python train.py --rope_base=10000.0 --init="normal" --optimizer="muon_variant" --final_lr_fraction=0.05
MLP neurons of a small language model. Each row is named by its layer, matrix (gate and up: input weights) and neuron, and shows model dimensions 80-207. Each number is 128 + 32 x the weight over its row's rms, rounded and kept within 0 to 255. Numbers have three digits each. A neuron's up and down rows have the sign that makes its largest values positive.
After each neuron's rows, "fires on" lists the tokens most often at its 100 highest values on Wikipedia text that the model never trained on.

L6.gate166:129132074163149065148138111086234142156112167101131128100140108098141134178179154124096187148080179135144137158115105058143166119154122095161178083157124165138062080133104107078126117078062134150111193116092106177119131122072146085139122173158107144088137096103117132110144110153162059137113142106065128135124160127126126110118119198148106121160084140121113109134138135126107083141179
L6.up166:109132111162169148129086122072114153078123118138153136155079127145116083138139134157160110124088138180162116189156105177112097152168096067133086097170112137159099116150184153138192119099150164095098192173106171147127132136171138185109145150165147144135134167164169146081114068159118172163091081142089121134185052131152146112080137087173108070168041094111202086107090126156125127096171
fires on: "im", "w", "il", "m", "st", "ich"

L2.gate194:124158155095132122072204138157124104089116100103187130156145178168130150108135085161134099151175123113156149172196091110148153084088087100143144146148110101056109147134166149191116122125143153092123076166195116153128144135144131186128170121095142110126154134162121144179121127116089131142100128063150169076146132101129121134132118128133064152116116113167142118250079122090130136120138
L2.up194:109055144098179146138222157128123107086179121127179128146097118103164168143121119137103153128108093099177111161140106118171108051110091152111134148132057134141112065166166128143124130147166154083186050142163194168154119154141130182081150124227123132132109098156120137138169105101107162188123124081159139144152160089170102115112131125096057152087117129141074104166116140144088051134157
fires on: "4", "5", "8", "1", "7"

L6.gate582:142089183145177108116128185135092128136088152112121109127167111116110128048143123186212119176150150102108092121142163089138135155152089133083086073138085114110099164134145163136122081216129185081140077103117115145132154149121090202113150170121089141154046138080088144122098153138111192144127139157122161148116099123151117110114121152142130120177090133201127134151147125127165112148087
L6.up582:141128151161145107134138080172072135154095064131133085126101099127074107099132116156127104109167135157090139151105076137135159167167165175143209077075139145097113109101142129092152125181108178089130094155100128133145159084115117154153111175111133183153073181142166118116203146139084152154100124066132184163154108063106138116127154122147128093135128117111161095094153158139114156127177
fires on: "o", "ar", "i"

L5.gate383:159144106114121110107090145118153105195131114123145093144124165219085100214161142180119156149092095137142138172111115121170113027089133093136106126135197032095100099171092148110165250146207167119106122155093151127140182180081106075161148119110094113085113126164117138132105131174170120112136124141125113137176128161184139137141112141154169166134110106106116065140141129133091101157124
L5.up383:172163111107142161061126187108095105083192189113105124164142154106140109128169171177148132116144122106200131147158130162105132120113096093088163099082130166164140123182136162123147123117127095079133166132082133124098143141095124151107150117170099140159161104075120142082101086154115112113083095148147063126085153058117122176079093092101102166103131120165162130115093134103160168124102
fires on: "9", "6", "8", "7", "n", "5"

L5.gate497:113126100081111101165170079170103110157160157106125093116147143088168155145140115113135119117153111163158049163157136120156109073154164156153097114130154048144206078131106140135171121146153093114134128166088124126148019115126077153055167043141124143090080115128117067183120188139090169140066125113116111083125143163138103152158075134112162139116100101091077148175156116116056143068156
L5.up497:147147144078172114144065130100125172096111125171145162107142193129127108143140136127122184140057114188146108132108125124146157121113096154073080104175116152156118091123142080079145137062173047113134160146114166093129115139150116113081177114127137182122168108158142175122152185175118086130117126092069118103085135124142108146190114084100117168171150078146143115180156112138116119135093
fires on: "ch", "5", "4", "e", "k"

L3.gate316:084190141107049096101144115143172084049104193085142097149140093105132078125101088160154138150124138129154064111075147109124109104140128128175125150165107131124111119188178156121192091076118130163132124111106153144132146118152126120110154124084100175159168097120150168134183118117110175137141128120122154156122120204183151101080156167118120163147151090135115136155152155118102075119128
L3.up316:148130125120094142144100138145084179126120179155150102157139140093067156067128133080185175120119127143102078109142126186123115146087145107099158103198133186118121122154140110200157191142146133119146140116138065142129121210178149131160148111076111149150177102131116096142103150136162101126155125097087131182099185150151124160095133103080110107116119060074168127172120086182116098094186
fires on: "6", "2", "9", "4", "7", "n"

L5.gate72:119139155163184185108122145176133091109146126112130066144161111107149106135091072118136139132127153119111089171170061145090098120101156049131127129119117061172138146070173141121087129197182079115146096122098127183126120049154085175072133113076130158133107091122101153116135131072093117110079154119146155115164143183114098177137133115210119107167118098099106097113121155087190169122138
L5.up72:160129111055124142107146147147136139090119134125104134155086169080085118157115094133148143095136079104091161151147186132132141086108114172234168084168110128129175174081138144174110116161120142129133113088094032091136118126114153175145127148156184125138119123130156145131108137055130147186133194120093110142129176144140100097145121181193116143139082145115141149131153145102139114080150
fires on: "|", "k", "ed", "m", ":"

L5.gate303:162075191154120150201085159127123164068141135104124129157086116101100075182191125123104104110154156171102115124094132105066176145142146168137134115089153139152140217151124085120119080162120164119152164114121168095181140149148195165091158107116094097122110138107086125164106075126179080151123154131119143112142102120123092127150104145130151093090178159156142093098114142091108151129183
L5.up303:190102127170070097198150121126139093168133155130128134117126156126127071103110135069150122068164195163146081099111110161133084085147129101114166124136159092122126144179121152134141111086175074130098159172117097192176026095134088096073204184127113161054127136108089211162119108183110155111097110129066110099105169142138130139131115117139146088120110128121160178162125102141172174139140
fires on: "k", "er", "b", "n", "h", "et"

L9.gate47:159124171181147143172116066092161131144142165140162168122131119116149125115160110131125221212133127111137058140133117079175122109128158135095099128142114129143118140165111089154146153106192064112079157140131151142138145095110133192124148102183193102106198163099162111091084069150116100099131154121151089138085086057143106158119146177089100119133059101155136186169182139110114097142118
L9.up47:148161116074136122126132114165130132161110149087109138119173113153102115147093160106129126161094111189142125056148110144163112137184152199093082149182125156077101086152119128128088145072112112176130109145112075149115153103151117137154166183081167155096119079155138155133125171092187140141115130208132130151107132038128049105116104117098172091111066160127142124130111121172103071071137
fires on: "5", " 6", "9", "8", "1", " 7"

L3.gate322:082086165133134090113140092146145142077173116182112132142085076188159149146123167146078176083132176111151182089091118124179125147140099162135143078168097120101145127088078135090141125150067131140118133128136103185190107115150107135208118086140146136186108136126140154145102108093180136110132133131116060128105088170152144179073126117154141125200113136131052125122113164117148132163130
L3.up322:106054128130157167177138084144122095156164149114132090083143114133114096152153061133097114168080134114176167110197141088142113112193106136101130102174101118161119150211108159109192136114128096084136099122154141139104154191138154164129142095148132100152141103196159105084110135111133133117168088079128092156124112113181175094149128123100094093138078165126141091122092104103123077130152
fires on: "im", "th", "h", "ge", "m", "at"

L6.gate612:131145127196111166156195139150135144169169149179044105142144099075133124129062105102158155096171146143129035148124113112158203149127080121106125134079095164111107089130090142118120122157164157165093135110123142178144111109156113158141115105144179119146164125091150119159126079150162124101055146120164108118151068064101095157121161053177108085126087153117129090177128114176148165119139
L6.up612:147113131110093077134148131176140111192143177130157125136156174134145137121116047121127132140176117084098130118128091132121087131096081112161163154114189150116181082173143119113094130174122102143183163121085161122066126113072100102120132118141186113195101136133109125184121145111121113100178156138048128182077133105117112154120132089112170047130134112095110101161077135119143157133120
fires on: "um", "ig", "em", "ri", "er"

L6.gate132:129096096091173125142104096164093086115116098026168138141195179167107090136113114177088115117079151116124162129074088084081161119160133104146145123153080093157078171126112111133137055098138169122138062103122152108098120133198105135099116129168132153123138108181147162135131103053143133154107147105158113108163153111184140140160132119200125164128104139106139118148137158104096119112187
L6.up132:127148139200084142125201113140145159178115114075108124113132100102150141085119175171157150197131134084126146128139096099117160145152136122128097142132102119137110168079131128132100101198108156141113119106103133144100102181123116141128129112117165102137135185128116118112123163124089168141119185178102147125125161164099137130109132150053122121148093180123080105056154078108139145118149
fires on: "v", "r", "ct", "t", "ed"

L2.gate458:071133090137124136163115069158101117119159121045128138160083151119137092129112116085154143187128117133112104122143105060133140118108152135147137157157058114185133116097142139146120208143146168102141130112132185099141179109119179145141106106074078078170118159143142131122145125155104171142170123091081175150111146107108115063092141106160145138110076108096131088121111100180105155155130
L2.up458:103082106104109151117104106132146068122081140092143168176073150089137084132103088167124147183083173183133102122113111075063086119074104150136120149136089126159163146104162122100151176127221134109176126210173123169092126130139146141150186121164122163119181150152136115127120129110128121103123143095108194099112130139144061141185114123121141139056132108120180119082212078137049125160101
fires on: "is", "ar", "ation", "ion"

L6.gate138:147174134095157123122096112139140144130170144138092152100142123138103120135111125151142128127136110089105161084033120176104065069113153136130150091115106166119102135150155100115122134106137190110203146121144123102134166132063095124150144078151129174097128067153117114153147174054142141108108133102151160136162119152160155090141068119122058154141094138095174130128142091098156076135164
L6.up138:137127143166122132110246189147155147101101133106085155115104164164149099058143183165149134121148081134089117165119161074152152097155143188162134169122137141113130145109162132158112095157095124167110149169091173134184162158115099141117133090161137100126082095103106183121097160141109070086178139091097153167164102097120140193076112144124133149153144149132063125061164120160102135202156
fires on: "t", "al", "r", "R", "s"

L9.gate553:134136107119117106173163086092132197073121151089135091106092112119135051148095122133165145164198168095156120141142113108078104146104143105122094110085076126115079089099126132115132117141144103068137113043159081139166214108153177146091104106089189118102155120126111109106107082136084106143100119165122149163161143159126136130166154088123094135147072108166125135071192174137131099101168
L9.up553:118148130134145090108132088095096127155133057154121130109142126064146137165159107130123089111125095153156135139191118109125184137155101134184119083150116129104130107047076132099127122112108137121090109186169079141152164113122173136179065197117105153122141158081175173113206179115101132125165182160117127197124142158154117104149121115163160085166146159097162219148192087124122127090141
fires on: "o", ":", "f"

L5.gate232:087131099200103088148122079111168089137065126041097134107111172155086102116112114143168150170158139123154085086115075105109136107136108157073145118129156155156148120134109114183122161091119175100142134060197150138163131093084136154164089135135081139128107118132157087146170173125104069135075139154183135106129164151084127103124151121100146155141128163155189111109135115110120122113145
L5.up232:154122122178133175078031131136190121067175148103141157157138118147134088068165134121118111169172125122149140158149089078174122118136134123155162174125085170117142135114133115130160128097111149146180113160191130152114038104097196096163116170042116150151129099121149120100109117109074130039158114155091091152146106131149085125193097119150164133120129123147173125117164127099193116113103
fires on: "ion", "ction", "ar", "om", "w", "qu"

L5.gate180:139045153131155140115066111114098141203156073164132121096136127138078146135104144134104134150123141181110132056153119143150131096124120063162090136122134149155105135169096085122127206108124153103060108074133127135183086084125141113036160065130169123150087044146101141114149155128145165098125073156133107170083132142116154169150056114132145129120128121179156115179166095154121123123165
L5.up180:129097126105134152104114137148058185146105110108076096119192117114117152111116115100134076120188160103155175095106071124108129132101117150139128127104113138091126156131107139067118125119134088149116104145138149124137134109077107155102092149163160171154098135160155175150096140182070124168146104176069097158099187110109080168137093132121121177087093102225112142122124110097129176146112
fires on: "y", " Y", "ra", "u"

L5.gate412:158115143166126095127150133101130095147132150074120076149158134133147109185158107136080137154175121091150092126097078119144157112163146051091132146138132133057124061189112146163125160134156111170118066130124116134178088117132065149121157147095136116041125163124123154095146138127126144080075112167111122116108169158147197166132158093160109138112079083072088079142103168158109142133129
L5.up412:132158146108092105138172107141190134129076111137090181114080171121173126163120129144140150178133088102096096173152121162097103101153045145108132178105107131151183110202143100104099136064119066112140130141107111119111130087194118093149074132111112099171102161156203110174099086095179088159086122109095148128133099143164150111105135119088117126105117083131124137148155132146102132109138
fires on: "er", "end", "ol", "em", "ow"

L3.gate209:168120143098142154152150103112096088108126113164128099112126139170111154140140091196108123102148117153129112162095128114168119122110135103126167139203105116063140101156174170104174184152122087132059221134109094131201101096118133140137154136116074152079129118132117116118150130103134087148079094139118128078111134185100113181101109143061121146138112119112081115155208106148127107177106
L3.up209:163121164112202082122089172138148078114143081120171131136122182121154141135146085173131099095086174135175112114133132132190127139114120165144168208109094138095100110167180109135118122110123081141112088119137159132114108171132150120153131119171132112112160115148170147104155101108077169160119122125087112110107101145127088124053194133047112184108085126142087067160123176111130206164090
fires on: "5", "4", "8", "w"

L5.gate253:071129163098089222152111128136126115104095124099090132132094121141055127058105093140160158094086131117076132082144120182143136088140119168077077167156115168148119163132079126124118149141156118114123172151184118107156124166066158181141193112155131092130142137097131103159091079147143155152146114109130118176120092170108077054140175123158142081111109100120154095177102113104105141129138
L5.up253:164117116136077112108175163199123098183126154110150221091194183124121135125137145101138155156147163169145083126083179123122110167124112133103107098108094109121152141188134126161152146159118145171115054156086084169169067103159126136102119101094087133144117036130144150134148170170155111159118163096078136147164125077167066146131143084106148061114163025116136098137133089209099079110154
fires on: "n", "1", "2", " 1", "k", "5"

L6.gate239:108114135108065173102095130148119182147137173136172171136135137158147198124161181124105179125148103094132154050116084082158160044103096141141162113071103128145143140115085150085172178148091138167104142074129159147142097103104125055121102126137143145126090108079121153091077117113132095105153084124121203122132179142138159131131093078127119154086064120152146169147112196155126114105161
L6.up239:047138118105135112148089149131125151113111105112178172126121061161045146117143108154107021148146131095100118083112129179125111116141115079117180101103150141116160178116100109107143172150146091104145112126153164056118129085108071132144174182103159134084106127151105181083092150117143052121105113139123092123131109113133072113147140109116046120139129163126147165094133115135111147102137
fires on: "u", "ol", "y", " to", "ro", " b"